config.toml
intermediate_size = 448
hidden_act = "swiglu"
norm_eps = 1e-05
positions = "rope"
bias = "none"
tie_word_embeddings = false
parallel_block = false
init = "trunc"
init_std_up = 0.0603
lr_mult_o = 4.0
lr_head = 0.00723
schedule = "wsd"
batch_tokens = 32768
train_tokens = 262900000
dataset = "wikipedia_en"
MLP neurons of a small language model. Each row is named by its layer, matrix (down: output weights) and neuron, and shows model dimensions 0-159. Each number is 500 + 40 x the weight over its row's rms, rounded and kept within 0 to 999. Numbers have three digits each. A neuron's up and down rows have the sign that makes its largest values positive.
Before each neuron's rows, "fires before" lists the tokens most often just after its 100 highest values on Wikipedia text that the model never trained on. A number after a token or word is its count.

fires before: "v" 14, "le" 14, "ar" 7, "r" 6, ":" 5, "ver" 4
L4.down402:455561544480493551481511512475485512480539518545553442451437525506462549431491479427433506540512459509534577544499501450477540488519521537513501541526486466458532511558453447447468418416466515562536557544585436576533475442468459569454506474499497530474461529493561488504423509589539509542503451413530479459542471528592524531535473531503490497511511506417491524519528547496401495466454474513564485462498469487512456496544543496557552464500436489530468509507518469492470492519509546

fires before: "t" 15, "d" 14, "m" 11, "v" 7, "j" 5, "ound" 5
L7.down282:503436471502458450480506509499577524491521538498460431425568512534498478493510498470402519499493546420557420491503510547489494567572531462508582454536495562476463548449514526519533566481490508507503468525555526489395503521470461477549472468572483501492489460522445473531492511584413476481545431467492471489529513496469444513480535454462526502491497468497551562594518491526541464448491494493501537483489517476507517471489463500587510417561492551456556432522447514539584534463532479

fires before: "t" 22, "ed" 10, "iv" 8, "if" 7, "it" 7, "c" 5
L4.down25:548467514524492593522493542492497528499520537475533530419513486540556489502454434433511480487474470563561582528438532554440399463522500532501504567506513567511528467480528534507541454465527462486587501497552483491439520497435508486524503516542470501479512473484429488492508519480449572459451528482535435525473544481476498529464527577456561429482553530392494498487522476538516466489426513477463501530459534564510460533464456480494573490484524426544484415564465499493517544431517542

fires before: "d" 26, "u" 10, "v" 9, "ut" 7, "us" 6
L11.down447:481525498480451536466469563487507493522527497491491549480480486527466458516595501497633485523476439469517500580507457472468481516461382512447567501444507490480500555554488492490488547471536515532480427575500511569473442441554512486462533467472540547474459522513448513446490433484448482540535526530510483467538549526521545455454478492481488506478519551447561515476520445494550602538486453535472480479528460610485521429527523482491503456534429550475490495557540568503429512517509466

fires before: "ay" 19, "at" 16, "ac" 8, "ver" 6, "ant" 5, "an" 4
L8.down93:539529561490455518532540482538511501478468529567532481474517512465524510472529476509534496496515523554534547559466495421503545516504491430543514604534564451403470494471454587456544510483431506458456521510421538497518535463465461511490526464484488514465555527544504461506455463580448466502490476467540437471516499562485449470525515391489440557433498487496561580507527482415513523525517554546452403463517513510434524489511497550544482506489463404458508512561489531517513494487555499

fires before: " " 90
L5.down379:514506528472482508532460431483523510513526571467503554436526457463493563523515486534537529533501510485538507481486465489458454537441524586504462514527536494557443521498535459548461525513524493555446504500542384445581502495556491541509470503500467513540451523463454507499557430423506467443420456457497477541538444489483597413470541529461528498470537435433509531507502545455554523456436470512492570488505520474481570547540518499498490467524564496513515421528411519578480538517495547

fires before: "ing" 34, "ed" 30, "es" 7, "th" 5
L12.down94:507498518479478495479484503470502554563412465540484523455530514523535529474541514516496461472488459535503518557554518513511513583429555558438551444466480557438529476527561504487498484527485525470529536453539502552455441463536522500485549546486553498483458526489341461507504502504517515453485551502508569437472516518496481501495491519566449575442476494420493468455471506471454451529458473464433487515527392455459487552510509485440513541472470555535505486533538551496546623537511519

fires before: "on" 24, "d" 20, "e" 8, "y" 8, "t" 5
L8.down387:481528481567538512513561447508505483443527404528499526500432478538495426492480450531512442419519456479517483472476531540472535528465484493592533527553490421535533410565546483441504489586467459542523520512458466492515495536527475469473532512475452524521507453507490503489521502473476489520501549483469420537489485476550472475518556494459579568525562525563503452499505458564546457559454408500438521523551493521495529539452468513514418500576465532493482546542510473566467468465574435

fires before: "e" 34, "ter" 10, "on" 10, "ri" 6, "ed" 5, "ing" 5
L11.down94:523488481453527538452515484541509513473553470589544518434486521476495503475532449418489534532406441457534520543461488530515465524479460500499426561488533537471489500467477529491591508615522600452483509457540487561501544512456556515515508502527407452470497492463540484493562472599486481521470508492471498463448455492523377498490470486441506503531544487471415527585463501515551566498524526494476452517566549543516490530518473472481506462457519524485505467457570492522461483539548470

fires before: "5" 13, "7" 12, "8" 11, "3" 10, "2" 9, "0" 8
L12.down179:543468441503505528513542510477423472487528482461471478508501509478449501510502513512440497523544499497509503523539555406473461483499464510515457558465472492510544577511462582444500521509517513552528443553427493488492508566495532549493523510502516517497540478558474472492508540469541505504554425405517502472519426546494491499546483568486539506444464449447429483515454533398583423558490564464468557538566529434529570437537581505510461532573460514513459512506496464407502493467495457

fires before: "t" 19, "k" 9, "d" 6, "g" 6, "ated" 5, "al" 5
L8.down383:430509502493526481526473485438535580463501443475521457485546509459485515432454501533446529503421548506473527517502496566467476574487489543483568519549475537485467519503514504556549484459507504537486479537449553527587454523439484434508432478500397575516436496504492457489572473563425480458592523519515566493475564465477496500478502511532524501495549572500514499501491441519504572412498451463537480493398514558536467498508414447529515487542526541489482559540502467469534505481456473

fires before: " " 25, "ing" 16, "\n" 12
L4.down214:565537473458487500566464494532555496486483479513439538403534497551517493516452476470490513459545502488496476522536520527462582482462471539512468534440477548455553597495543567518502508507519480404581495504531379488532530552479516476508527436487453534512511442491508515439486525481519551466474475511603466434540437397440570459539531439520476481479537511490533385509574515486475483490522507505532497556534465546560463526479436464520515463522466534508494528526522512492511463508497469

fires before: "5" 14, "0" 13, "6" 12, "3" 11, "2" 10, "7" 10
L11.down130:459556415507425538543495527454469529476521515485574434585511407494511477516551524533478464465511466478525476526524561445433470450559507479511406510482519585494555588516523563452495542544465524520564583516508506496547492526451492516464583509511550473470474430426495496465491446500541443479470475489488501574530487497461464533451481552502470482494494544467483562538510520524528490494541555470454516479510403510521604507443530469483462514494542494479469483466427536504488458487529506

fires before: "ot" 22, "o" 10, "e" 8, "am" 7, "ew" 6, "in" 5
L10.down269:498530519529460519514511506480458533499441542452438506479486465506527399562458506558488494460472549540557453462569529525479488492547469541500523558475508545497516452402501474568469515454516446504457576457487439476537454468534537501529495496495493437516446567511538442534472531549455478516490467544506485458551559475507514512503538508485600573542536496461405474445576433458488499425513567455494489505572440517528519485482422539492523477448553546488531508501549538529529458458532446

fires before: "v" 28, "le" 16, "ar" 14, "x" 7, "as" 5, "ac" 5
L2.down143:505536473476466475543482532520503493494546478469451566459484501499483506417486470385522452557465468500500559419523517453507498572462465541498501509522469479516588563488451474474524482486449470449542538571532422561548475505477414479548478403539553534476530538551546512491509511579510495463498489466439450475476512529538527507525479557523550456485503464477487553565481513432470497517491462461477484565485495521519459480581492497512547498430460557521590472570500481422457525551520529

fires before: "it" 18, "ac" 10, "ess" 8, "es" 8, "im" 6
L2.down286:489486547515483480499535508582519494460541463532477543504491527447502445530469540489461543479459537486499530516467547383457548546454472474488457578520545560429495509471494526521527551458482483511545496550445496497468559519475545413582504526547475447491571556505477511523458558551534516518504471475477531470475495440487557527536448503513511441380510483423473534447440454478478559495474501430505540492532576529479398534469552525467426494482538506503503495461528542553471530537559490

fires before: "ing" 25, "ou" 9, "es" 8, "e" 8, "en" 7, "ed" 6
L5.down306:514514569479497477446550503491550437489582453501517510424514504523429488476509513455505565488457514478546498567554490498452476499533431574477458523473420555501484561495500548513545472469432544478553446576509492460442463529539533537502475590463503486488534478490533518485467498473487518497504489516507359476568588488502513484462572446499516522464517492474455572500492508565446501474495492467457409447546507485476506503497557529419489461482501516514527465575548492535505597519483529

fires before: "es" 22, "est" 8, "en" 7, "un" 7, "an" 6, "ac" 5
L4.down96:521543539448472451437491530547518472409606433504529509503549567531486511543524481497493494476485486500529426539495508445448500539528441564503480555528517523512518496515557564507492579515450465477512494447475518489466474535471489442494430488495453550439481490462500528551431539433553542481478536477478516504536483441545561554524533519435470472503465452432565539504466490483507472463436447409548451546592580486523477544508457498511496544520517504554460484497501471606540518484480466

fires before: "it" 30, "iv" 23, "p" 8, "ion" 5, "c" 4
L8.down278:556432481544480503454470514515471551544557507522484476523471473499490482538477437474491519471468458498599472447451516478453463568455571584483497538517546478473432436521500534402475495506529525513534565522541455464488452495499431406545506461548529484479475505450480580505494519536480545425427494459472497541448542477503496515444582554461546502533578481460450537577476557574473501441496547473480515479462504517496470460547554520539497511515496544543531536548445475558510460541509517

fires before: "t" 19, "s" 11, "m" 7, "se" 6, "o" 6, "ain" 5
L5.down373:526511494507465545440551443498539443472512489518497524432489502476531485517509510535551480481485426493608582552493515475496517466398512464509474482444575517496475476532512497514540405470474509524485526490552518427488495476556506472349519556513562504526512448477497537490427451530496601493454453447497456476522462508555578489529509565540526513522520448445492491495459495497574521491482500537570478480486494483549549419553481528495534513556450492476493462453558525549489547546480488

fires before: "ed" 32, "ing" 11, "em" 9, "er" 7, "es" 7
L11.down24:488545551428459534465492479534492415569460445446535534534493488606559495468526575464531489551494445450544522501450502497423419579479462567465511481511487534527536517514395495453480457460592557609551552494462524504489503471431519466542486550483497508553486490538462440526452506551465464436497535478490485498568498566458511462490539480508490492517505479460504516498485399469514512489539518532493524489488528533460466495580484500496555527491545475520451481497449526441481518472551509

fires before: "ay" 16, "ac" 12, "an" 10, "ce" 7, "us" 5
L8.down115:489585489465479463440470472456398513461513494478549533557538468547524485453566581473478521508516481534528491445453510543516462485453536449457520530532507520476462505490478532474521564568431482544459419469510411534515502511523468501482494496491495474506480497485512519455495517439557615449516516503501561509542411437586494500527443507541521488518588480475559510532490527441491521451419400491482524541490524562460458528490441533462525496484504461536474503496478547555560539467558541

fires before: "ain" 21, "s" 11, "re" 7, "–" 6, " f" 4, "ian" 4
L9.down445:538494503530373464384483520554504558453539467529519494518557412472484508428549502463490553509434443500463561530453503458485527465464528517485433548492524585579502490523498499494565577540417483527519467514471461555451570549529581455519476496490482518487518492489508489554501485518551544454484543526472531485530556443526558442517502530508478465529496525526478494475525432461455480486472487507478541475550516460418467518511477557444552515576473554489485522442474482565508488483544519

fires before: "v" 41, "f" 18, "ies" 11, "i" 6, "g" 4
L10.down295:456505528537507486455499512528448456410506500500499502520452528496516587525482553496496504466574471573597516465450541492465435423468525441438489494467485554494488542553485407519496492553455491513532460422459497488468475493462477475487510480473541511518479429447444554612488511505548476512563524512521558479503555522445504447443536573519477567498490481483458462486476536542581536471475539509544484462548479487468531448453496581505535557481510493453510625509498499478501534465507452

fires before: "m" 27, "v" 16, "ies" 7, "l" 6
L2.down9:460562541493562555400524551462419495510549453538471484490514507447451516554524465514504523476535401515506493551497535498519444456514561424514504536483531514520500566496500517498460513464456530544510432491413526524490537472439530460462548426501592528412507508506521470480481520461537467502520455441501468465512561508490564490478504446517488578483534499487580512540476517544572470458439503486506480523467483520474613523467539497424496524495438466548489528440463504581451528504518466

fires before: "-" 33, "\n" 9, "," 6, "ing" 6, "\n\n" 5
L4.down443:477552442554501515454518529493530538472526452485496484355465471566476492494560461533415525473529494497449545517549498516441499367502451536462482569490522452476564513485458527449501476480472524461470533535479496457515535521606584556574496468534492521558499536495482452491491460555444547468451483545492487552508465480496559503467481489487504543505560533452535458562461533462545495442550586455522467497497466497516438525508471448506476476494464483494584534494466547514511488558487489

fires before: " the" 32, "=" 9, " R" 5, " M" 4, " St" 4, " B" 4
L7.down41:514503500511531479427507538488593466503496535365481568497514470508499489478475560498494568523476439468555437518548520450449542528492560515524544518423527519479414487513466499567481492507523502507471499475507474452486533490589474469490525486454525476510490530519512492514507470606459531522520533442529541453464468549539506439509510489482504512445476578470461497489548495552451536585509473586517521541496464519394494454459514472527477495489490526450535496481501505570511353482482552

fires before: " |" 24, "." 17, "," 8, " (" 7, "s" 5, " and" 4
L7.down394:500505514521506554502376473513432458446490473476514519437507503487540522465521473470488459458491485486475474575523443461486478487496522455546484524544493484500474506561516506486592537501489490512478575424515488507490522482607501554494544585447562519513569524431511571455460550451523469447456469478570559438503526493510474488520442573531512530530558540466533500497523481557476475541484461532457445412504424499516430462564490477443548542487546475457555458432529512468508473511557493

fires before: "on" 30, "ust" 16, "es" 5, "el" 4, "um" 4
L10.down129:614525496434562435441544482507491608582501452489436560493484562546465444488407540486490517523562415482549559497504477473447516449514499498539485459499450443545492512433486547497510510561537499484487484499500500489491448528496452568422445443539511497607534460505461465575453447507489511515495520520520480451530521487530481481523521568528437536464479456508524493466508547478509488546438518525454520440491574542484566522467478515477499522463460493519479537445458531534507558485468517

fires before: "h" 14, "es" 12, "ment" 11, "e" 10, "he" 7, "ol" 5
L12.down271:524439437581476521419522536466510558545497540459542503527506498476506504490495531501462497471501513469475444450491568525490496516541450537443561493472538481502514484525501499481541576523533535512587489455484496477466496534398542618500519509488557514525498532514518473533495508467466490475532554438426509387478503533421458480572545526485458529476482503471443479532482458421539584524497535416531609487557452530541487556516429550481478507481549516471532484469478487478485527486448465

fires before: "i" 23, "er" 14, "ic" 13, "in" 8, "ia" 7, "ers" 4
L11.down411:457441474515517491535466481531503450528486510508456579462513525531493494504523515499483439503500422480483531459501492511418575492443549470474516574450510512530506469545479546514504461549594468505505470538448605461498500506446495513476488500473479502494517452474550631522511463514496510542492440423462519506442530508495484576488553495503490519510580498500473486511539534446509421474533442510425491554495507524482469517540508523553505492476507528443505350516565513554564517523549399

fires before: "n" 19, "ent" 11, "re" 11, "e" 11, "en" 5, "B" 4
L5.down230:538586568497480476539435509424457517476528536481517575587472513487510491451467491506533469504531500498468480509505465565496539470462482557507522487543514426518527445492465514554522526433492500546538488465484503487553495497424553517421514448541490516554523447569506522496471521522443503424463460485520467473494471500557582507540484522460544481424621483454496498545481485550428586520463517526557499496486551492397504554494532513486480489492501521471426537500463382544492494534462533

fires before: "or" 27, "al" 10, "n" 10, "e" 5, "ion" 5, "o" 4
L11.down154:481493478536563508517496496502616627495508521445440571522560517499559610507528508444503495504476443525546540444463527512549542514484542509517494478436458515482521539535491476494461462498490480474512499499427497461435494510467516541502531534545539573581543462464552507428497534516469518546550500464482522521491541609498468430495553532468459430507434499453484457476500478428516458457514493434494485485466525445444512493470435461494560455500495441474516555430464528548520516499481470

fires before: "i" 21, "ic" 13, "ent" 8, "ion" 6, "or" 6, "en" 6
L11.down264:489536548506471502451516547512546529502500515489417511512503520483526493540462524500434438436544546569480499548493450467404552562461536550483495468424472502481527559481447471531440519476527453542522440513473483487545491523419513562507542439495528541491444497520553528498549491557486499517416496465489435558445509483443500478531488463587493541448521445456519495566492496548514500517517406571495478544506506514421478514496569435524570565517440555470477456520489466581544496519477528

fires before: "er" 16, "us" 15, "n" 9, "v" 7, "im" 6
L11.down101:550579580474448497523525593486546474565459451501510511536569502507517416484492484469563509535550529468508435501540508575450497512507501481458514527440501504545390519461447478511503437459501524517520531560498435481400514441516405491463465528501493561529513504523471466453517513523457482407481499506498484530499484501543486447409487510539521438471595467586523500487495487454486585531542410482510473542563466520538475533505533519500490542513518493528425498455511540513495477500500479

fires before: " of" 17, "s" 16, "ce" 13, "c" 7
L12.down405:504497533533447522470428499519516535442506532407472561582449503532509550513410466505476557500545506532479506486475516434527471520529526556479467487454468502536390489517453491488578478488465451547517488481549505499399494476509507472510540521467459518565499495460493539474485466458521509538463531504540446443436574474541477484560492505514536549473538471450495566445416511517527537468475464556426564505485481533511544460537446497432502444488465524537590529535533576466549538550537470

fires before: " " 25, "ember" 18, "b" 14, "ion" 10, "il" 8, "ary" 5
L9.down100:502485453464517569550495517553512465544477550539453583506522510535513518521482554517557453542520486474620531497469434450469515441529523464497530586492507463511512445480578483536462519439534474445475509536527540452467499518533505508472415424477447536560495456514503483427512441449430532433490509498498508551399475504560497475521489520516443497535390511546505468459538519490536527445447530482511478459505514545518551478512565489474505535466536545520557530495406496464510488524503577

fires before: "n" 25, "s" 13, "st" 10, "c" 10, "f" 7, "t" 7
L2.down372:531454526519505472464463519506482589556540495420582505515520561470542455538537474427488461515504484500502500526548500434505558441527541537509512530467513470519469529491520513489549433517598489488517482530503500464481460504496429465515520427545556570455595506483504452469494496505455474555531474447426457481468578451534538546563539535509550531483465435487484520511535485454506516432467463528471482506520516452457493588539421500513534510457555419566511472558424498464491508414518502

fires before: "," 26, "." 16, " and" 11, " " 8, "\n" 7
L11.down16:518535533479493521499452500501540546485481435488523560492479561586528522469489430497488490471543502437506528466532496484535468470472530531572478465522493520504480488476545554540518462439468489499512459318555408484515524500564524537505520489530513501507523458564507467515517512543576527446457518486537498418492485527524544470460488495510521552428493502425534480508487568433485492511503539534496385478472481510572420553457462551478487537497562486508551487583442461456505522549502514

fires before: " " 50, "ember" 15, "t" 10, "b" 8, " |" 7, "\n" 4
L4.down229:491484553497508479547555507510458527482464500495401561507563503501547562467516528520549540486503461449528526478549533549465467489477466519494497495557519431458478475487462492504472547516492581503448532534546529420527443504579430520482517452481549512582450508442485468467522510544573479453442512527408483481511461493483542460450472570488552549507517516453500462603509491515491515526439475521468445463565476537490496515514539501430526546474548481502533419435450512463537443461484608

fires before: " |" 33, "1" 9, "o" 5, "2" 5, "4" 5, "3" 5
L5.down328:497551526512494523486430578413479535529493519499475518508481560457498517560493463472514533502521507527589503521537493516476587518519526441430533527494492493528486498498462491475514548486447421453531457517443434502520497477453525537535461530482545560585558516426463554513438491470554429502446502560558498472499479467479522522506478532414585473517519467543429533487457536507528536512542428542530432466532519469511502552475525472476458447571475503481554445500529568506442395448526490

fires before: "v" 42, "n" 19, "i" 7, "p" 7, "t" 6, "ies" 6
L12.down21:454494546427562549446512519506532472495512478479491535500500519556393542475528522486454540489506495483536487523455496464525553528531491406512628462461517474537500532549532530574447477441533467529531517532459571510455456453536433496518467439492477579490525515546464471517560463491505483472524496404464568495455466530496461466469403494502515525536539451525493562517470526518529574459543521490567524470484444443490549570407530514488506476520484492510507489437543418535517485481495476

fires before: "e" 39, "n" 15, "re" 10, "or" 9, "s" 5
L10.down238:505418455487388537475492524526520560488478476516533519507594479508469507477449492529515407490501540494503468482479514479530476481428424491564524485481489553512466539544440452566508510539529461423499475555465493482489454482518498451531511485491528540557509490455535557506563534445492478466493539427538547569597559491479512411566573526554510526469516493451547530419502510509497493524467490506486511505500622522478497522523527499470522440498412455498512498444434516569472477517456541

fires before: "r" 35, "er" 15, "h" 10, "re" 7, "ro" 6, "ur" 5
L11.down146:503496521493580529512519572466542447471493526482471519483486504540534481434477500481506475479478434523473527477434529390572540478514528476477492449511487476433473472599493536500525431497498514432442500482509485489455540514496493577560494517447510489545506521520527591480464474506474509498578530503517512506447503541452487484491470522511510461492661565511438523565458453482428473423513437463460458520520569507558559471587472416509482515469487522531489539513523534515552530503498457

fires before: " " 63, "ly" 10, "ember" 9, "e" 7
L10.down224:532452502492553494575437434599473564518481541436474516530496566522505480457450497531529506421470556533518479500475483446526496510482540497380507480464561472535426451446536551560522465531469566509472454486477446493541477540497491517488474519491516443508501496523553450489526498502529538511510518482497517531438496484529423487492562564494485441521436512397499561502463500475557528496513466541523502432592521583530537496536471502531547492410481541436539516549457476476471516455510563

fires before: "o" 35, "i" 12, "ip" 12, "ich" 10, "ing" 7
L12.down299:516562505533571469496487450494458577518441527533484474473431513451569507499403456513484537435523467590504498515510570497476551423490493502495465487535484498503524467567564476540479562555501549474505448543499464460480441487516564554516471428540456503565358473514563501549476503526543497499534517504486408478493498417485522440533453546504572538513552541542558434503498511440480494505513516460478525520520533543489525464470430468489473571461524532480528487542491458475530491477509479

fires before: "ion" 26, "or" 26, "ive" 15, "ing" 12, "ed" 6
L11.down260:517522458496482453417483482434473445520492486500561467484532482540529590489505529473538471576479462490506543501506531467486496492516504521458470483502509550465500465498504508537518500522532543457568469561513502516459434497503462457503534547468426540562511460440445551596450547487559471404465556480552522472438500487485569514443476538511480570516495424464516436528591435564520410479447481535491559507512519497411497545504541480533444517521549509552472445468558471486533556487511544

fires before: "e" 19, "t" 13, "es" 10, "ore" 9, "ies" 4, "ter" 4
L9.down275:524483469493530539550473528471534491479583474476483469504488563509505504518484507544499538501468398444478568519467520498559459534510494459507521534544521553598436424444566516464562470514513471577530493537506476525496452531532455547425473530522476515451554482520470552431426509549513525451522493479427496556480483478536524502542491538469470510517570467580568555465499505478574441476480436437492502454511479554485486510559451525505459452532428496415516522510532450491451521537535417

fires before: " " 81, "es" 6
L8.down130:459497474494498512523454491559525491570417537493494521537517465498427483562485540563528536587464441506489544539588507497504518510446456517497462490502411547504501569524491428541473501484535524465538468525449479486513503490484493470466527523458527402472446523526531487487548446419519561436464527462477498479512446533498507492456468554520511511449440442441500544512518458473600537413438485499486469526550576488445501547427469486515551502540526504491511461514480551516545599520445555

fires before: "r" 14, "ate" 12, "ud" 10, "ill" 9, "art" 5, "e" 5
L12.down264:487499485445508423472474465496504517501495547397555492526534563502502541606505458504496448490358435503481457484497445466497496501446506473505520502480499414534481516569540498498525479589528470472500484515562516466479500532506503488469451502542483530466472487482496445511501485561505562499526419514510530509494513458502541597497541568459534509529450504495531463502459486469523523487480498412445551489503449391521536535521475544481553506488502556515554438516490569529493623468554535

fires before: "e" 44, "ing" 20, "ed" 7, "ld" 7, "es" 5, "p" 4
L11.down392:508609463551553555443500454510442455517565557444517486529551537497492450467479448491466514457488483535508506479461538489542583560491523465475477471432485404560497514472566557423609542509517499504498496468502578541506492485488555541548488535428504484484523515542488425483548420518483478468507475495490483446511500564561509507531495522407506477440475543455479519525449478451467560488594430510481427428538502499472534569532443485487535490498501504480544507494512530495522508478501476

fires before: "ed" 36, "w" 17, "h" 12, "t" 9, "ing" 9, "es" 4
L12.down157:475554445467512492489497583519515504533533560578554533499526521484534533515521457491519477514526501424476498515466475550497527458598560461543453507456497548487539470471508569500497557544539545464543488479562493581457532438460441461468527562453516485504572482591467484485481518471461505436459476495442470492430524527492450478417499501512528484519551494348621542504494500516509504513467528483441478552478531458539535526477476484483477412482500491455517531469456491503442533492497475

fires before: "w" 25, "i" 17, "h" 7, "x" 6, "ip" 4
L9.down379:428565533563483494479527482534531566533484425453533467523382567478552537492492518373462413478557495534511548536544515469542462455505445432529539473481552491546551468514527562454414520523497474528455461473562541497540514480545562518539434482526446483508436424506472529497576513482477518534534515531458514537519512445485554578508499412488556523486458462454464463494476498474487500505495514537469477492500554489506548540514454454464510455478520497515516533476520417485517483507546529

fires before: "nd" 14, "d" 11, "m" 9, "v" 9, "ra" 7, "D" 6
L5.down428:525492454456534416444487539450558526475492476491414398491488473598443498480509506465515462556475472533499472596463498441471470526481441494567500460483413520559563537458551494557539468507500467499487546518556474516509498536496480493553486513533538494462487449497532414544461451564520544438454457437517508534445570490476549535470504472500493541552535471441545509468460448516538520476551463454527528458496478504496503501549541489503580526579474465458527524532456533478550570503555491

fires before: "1" 24, "2" 22, "0" 18, "3" 16, "t" 4
L7.down236:486478482429500472487494539519459516512494522511568537544476449596511480490538492425515486573479475528589486517483465571512505501482575514477511518489442557497456484551444486604538496484539493569521484422529477520472534579461459505499561534493509480524501491512462479471543437500475541487433538520447511537459414548541488503428556531522416493498496463490451517548478517564568488510491564523423455467495490526454500468480536511464470513419507446542437541578457449514439568474506500

fires before: "d" 34, "on" 15, "is" 10, "ist" 7, "p" 4
L5.down216:498526490502526487528491509479531524457434547528458396540430521515510492519451523503437416450475583527576463529586510459534515585486499462455550496527540459563544449501488462543472453405524462482493532534572452537500529508437548512529559577509412486574494416474497471554509461520487499501464527481489516548471501486503429518492498507428543513482517457464449502445500480531500445488527511463441490472571489514502494463529481558527450460453590535526468528505497525497498527574464533

fires before: "ich" 49, "o" 31, "i" 9
L2.down268:470480472547564476510411488497482491468475464571504510491475526486492543514495473607464567546464538520511511478487555513473484503481417507509471472556506461532555515542470397436464526478441510497467491521517455463533442518511456548552530464498500475556444465461495536498445529485470487504505491494519534521448528505502418535508516502553533515515594501537483448407538545492509499616502435469487565458526547465492485527419580409488545504506491503536552442479551570537432457498500468

fires before: "d" 42, "ur" 7, "ation" 4, "ie" 4, "m" 4, "ir" 4
L9.down58:475515499474545524485548469524519536486452462510562537446501461415507507523565539496417519399490471445482485508505510445536485434465484576524497500519496490485498539529458447536456434531457538469494504524571420500440582465505561516505514462522548469533470559441492465417537549481515466518502521525543557516517425523464551510513506429493478554404514497448526508522484504425520611471527494522504526458514541469447524541562513588450515530509506481448539481503509516440503459452511569

fires before: "r" 25, "er" 18, "en" 12, "in" 11, ")" 4
L2.down388:509482490544532536553546548531530456447469552563504490543554510460525507369527461560477460481510482561588463488501531442505522566544494445546477458472585514495466483498518532520543483458437490508542546547503529437506453486443526486425517416430466516477450481549521501488483485476577508523549456529476474538521517486429487457492526488494499460469519491465518499541559508566515508459469432496435513526510492479557431428526478481459474571554550535473425522433552535475533546496511447

fires before: "ed" 26, "m" 17, "ing" 14, "ation" 12, "es" 10, "e" 9
L12.down176:465562590450515458476530526489470493519477501548484492536558490476506534457526486437482542434547472449538554556447515462438506458427499560453470505527469456504546443492471565497509521508444485548503452532514506492504544523531481543538492455571468465491497518543479476483516562482543478481510459541475511487537484424454490488443560482368509516501528510489517515533434485452552485445480519434436523449547600548513631528461459523530540545457511470439540535519548497540528473469479536

fires before: "\n" 45, "\n\n" 23, "u" 6, "ing" 6, "r" 4
L11.down58:507458533554496473532462490481549524505522485479453551483537545547443446501508420428499481535493459507421600471526437482501516445448513452432422472456489538545487454485502484422475549473519480499498480491577481465486553418528513543543455389546491526484542495539506554533537500558490517568528482530498481445472499453431507506508504504531484546487464556512533444542463552490499504482507601502568530489517521508496484485473439455469482617500509503548546495467559573506531555451532496

fires before: "ay" 33, "at" 7, "ant" 7, "ac" 6, "o" 6, "ot" 5
L10.down256:513475482465469488539505520498503478476521486587513488418539507541502516511510484459509475569512474477431508505479521477541496537505522518448525576445498512438493448528468577486537567452528553536560481442355496509552515422575517516470534500507444512408483561487517498500440505443502534523488558492471448535524464478486494490536447422475421482545544445409577559484456525462552500491476514573484498525546511532468512509461507428565464532492483547544473525555539530440490503517526502

fires before: "e" 16, "le" 14, "id" 12, "am" 11, "ent" 9, "g" 7
L11.down118:468533494455526570462422560538544499540473496438502498552527459437485534499469566530561409511470476476533458494542482423543569475503537478532470472409482493499551434498465456512495524509481550594431569515503503449500480452451439483575532482481490564511549531549523451513533518530536441509514475511538538518451515485547510471484566519462490542435482514504403522498513450542461500401480484517524480483495494505468479500521380528530511508409515511487504537527518507533574547492458522

fires before: "2" 23, "1" 16, "3" 15, "d" 12, "g" 6, "4" 6
L7.down274:556488463460539443458552479507510505552489470511548488557484535547434511517531530469510552467510419459586512492484435487505502513565488524429517556524541514468511493537510536537434590521477470481516466483570431519513464590420468479531484525469516442564493500519457478439505432558519450506453485547464472518502447562510523552431548479558433462535495587498547471482503482538497559506433511422468512490553454467482449549517470504520516529498515475459439485498461550490556504603490507

fires before: "4" 13, "7" 11, "5" 11, "3" 9, "6" 6
L8.down337:470494558486492548466465497464460528517536485528587533478485498477461536498509468453466463553499436569505481512564545482517498489483607435533426611440520612511532526490489493434483515539481483574553475507484441495509420540525519507513584480491500474531527481456433502543501521533502488532472492498499515469513456491487483483448462504509561459506496505494589505533511478463522467535551462510483545441427490435511506505614485531451515410573531544515476421545518503494514466486469420

fires before: "y" 43, "ent" 9, "ies" 8, "i" 8, "l" 6
L12.down427:558474490527542570431534503452493488476516437520447567506526473489544501535547582510505525506506533458530488470497505493459475536485506570440392455444579463527474510540461466497502477521469479531570544545424440469440490508496465564478510418545474521445548461523494540429472526456511488535502509537498495428458468534561487517514517435537516536552437505517461486577443552482547479512438423491513583499554530556531551498441515517472515556529465449525448468537502464518470555544500483

fires before: "0" 18, "1" 16, "2" 12, "3" 12, "5" 10, "6" 9
L2.down86:477474473473464452458498494519463548511505434597576468545517466542441399560566511514553564521472512470493457556515532536462442508527510448506415509496521496499530536548512527493507552511511451478494507522502470518495438514522494509445446500461496535544576444456426538410504489473524516484473489530502483501464438474542505485456592515481461535546603548434478483563550525490476526480441498478413440470509538574500459519462538499535486471559464485554499537552497490478494513580457449

fires before: "2" 16, "1" 13, "t" 10, "i" 8, "et" 6
L8.down204:508524495515487464528511613465458499483561444521515565484471463555474502520542530506483480514496453536500539554467497526506496525497504508482542507490504452520568583460473459487485517492578513502517522461455427455478490475522445574557517491547573409499551496527394479497458525526484443509526559515524493479483431484500532511432477541458451572429484534589442463495490483499471506554486593543477380513418477490521455582508521549538504525450496506518467570439498509501495538474492490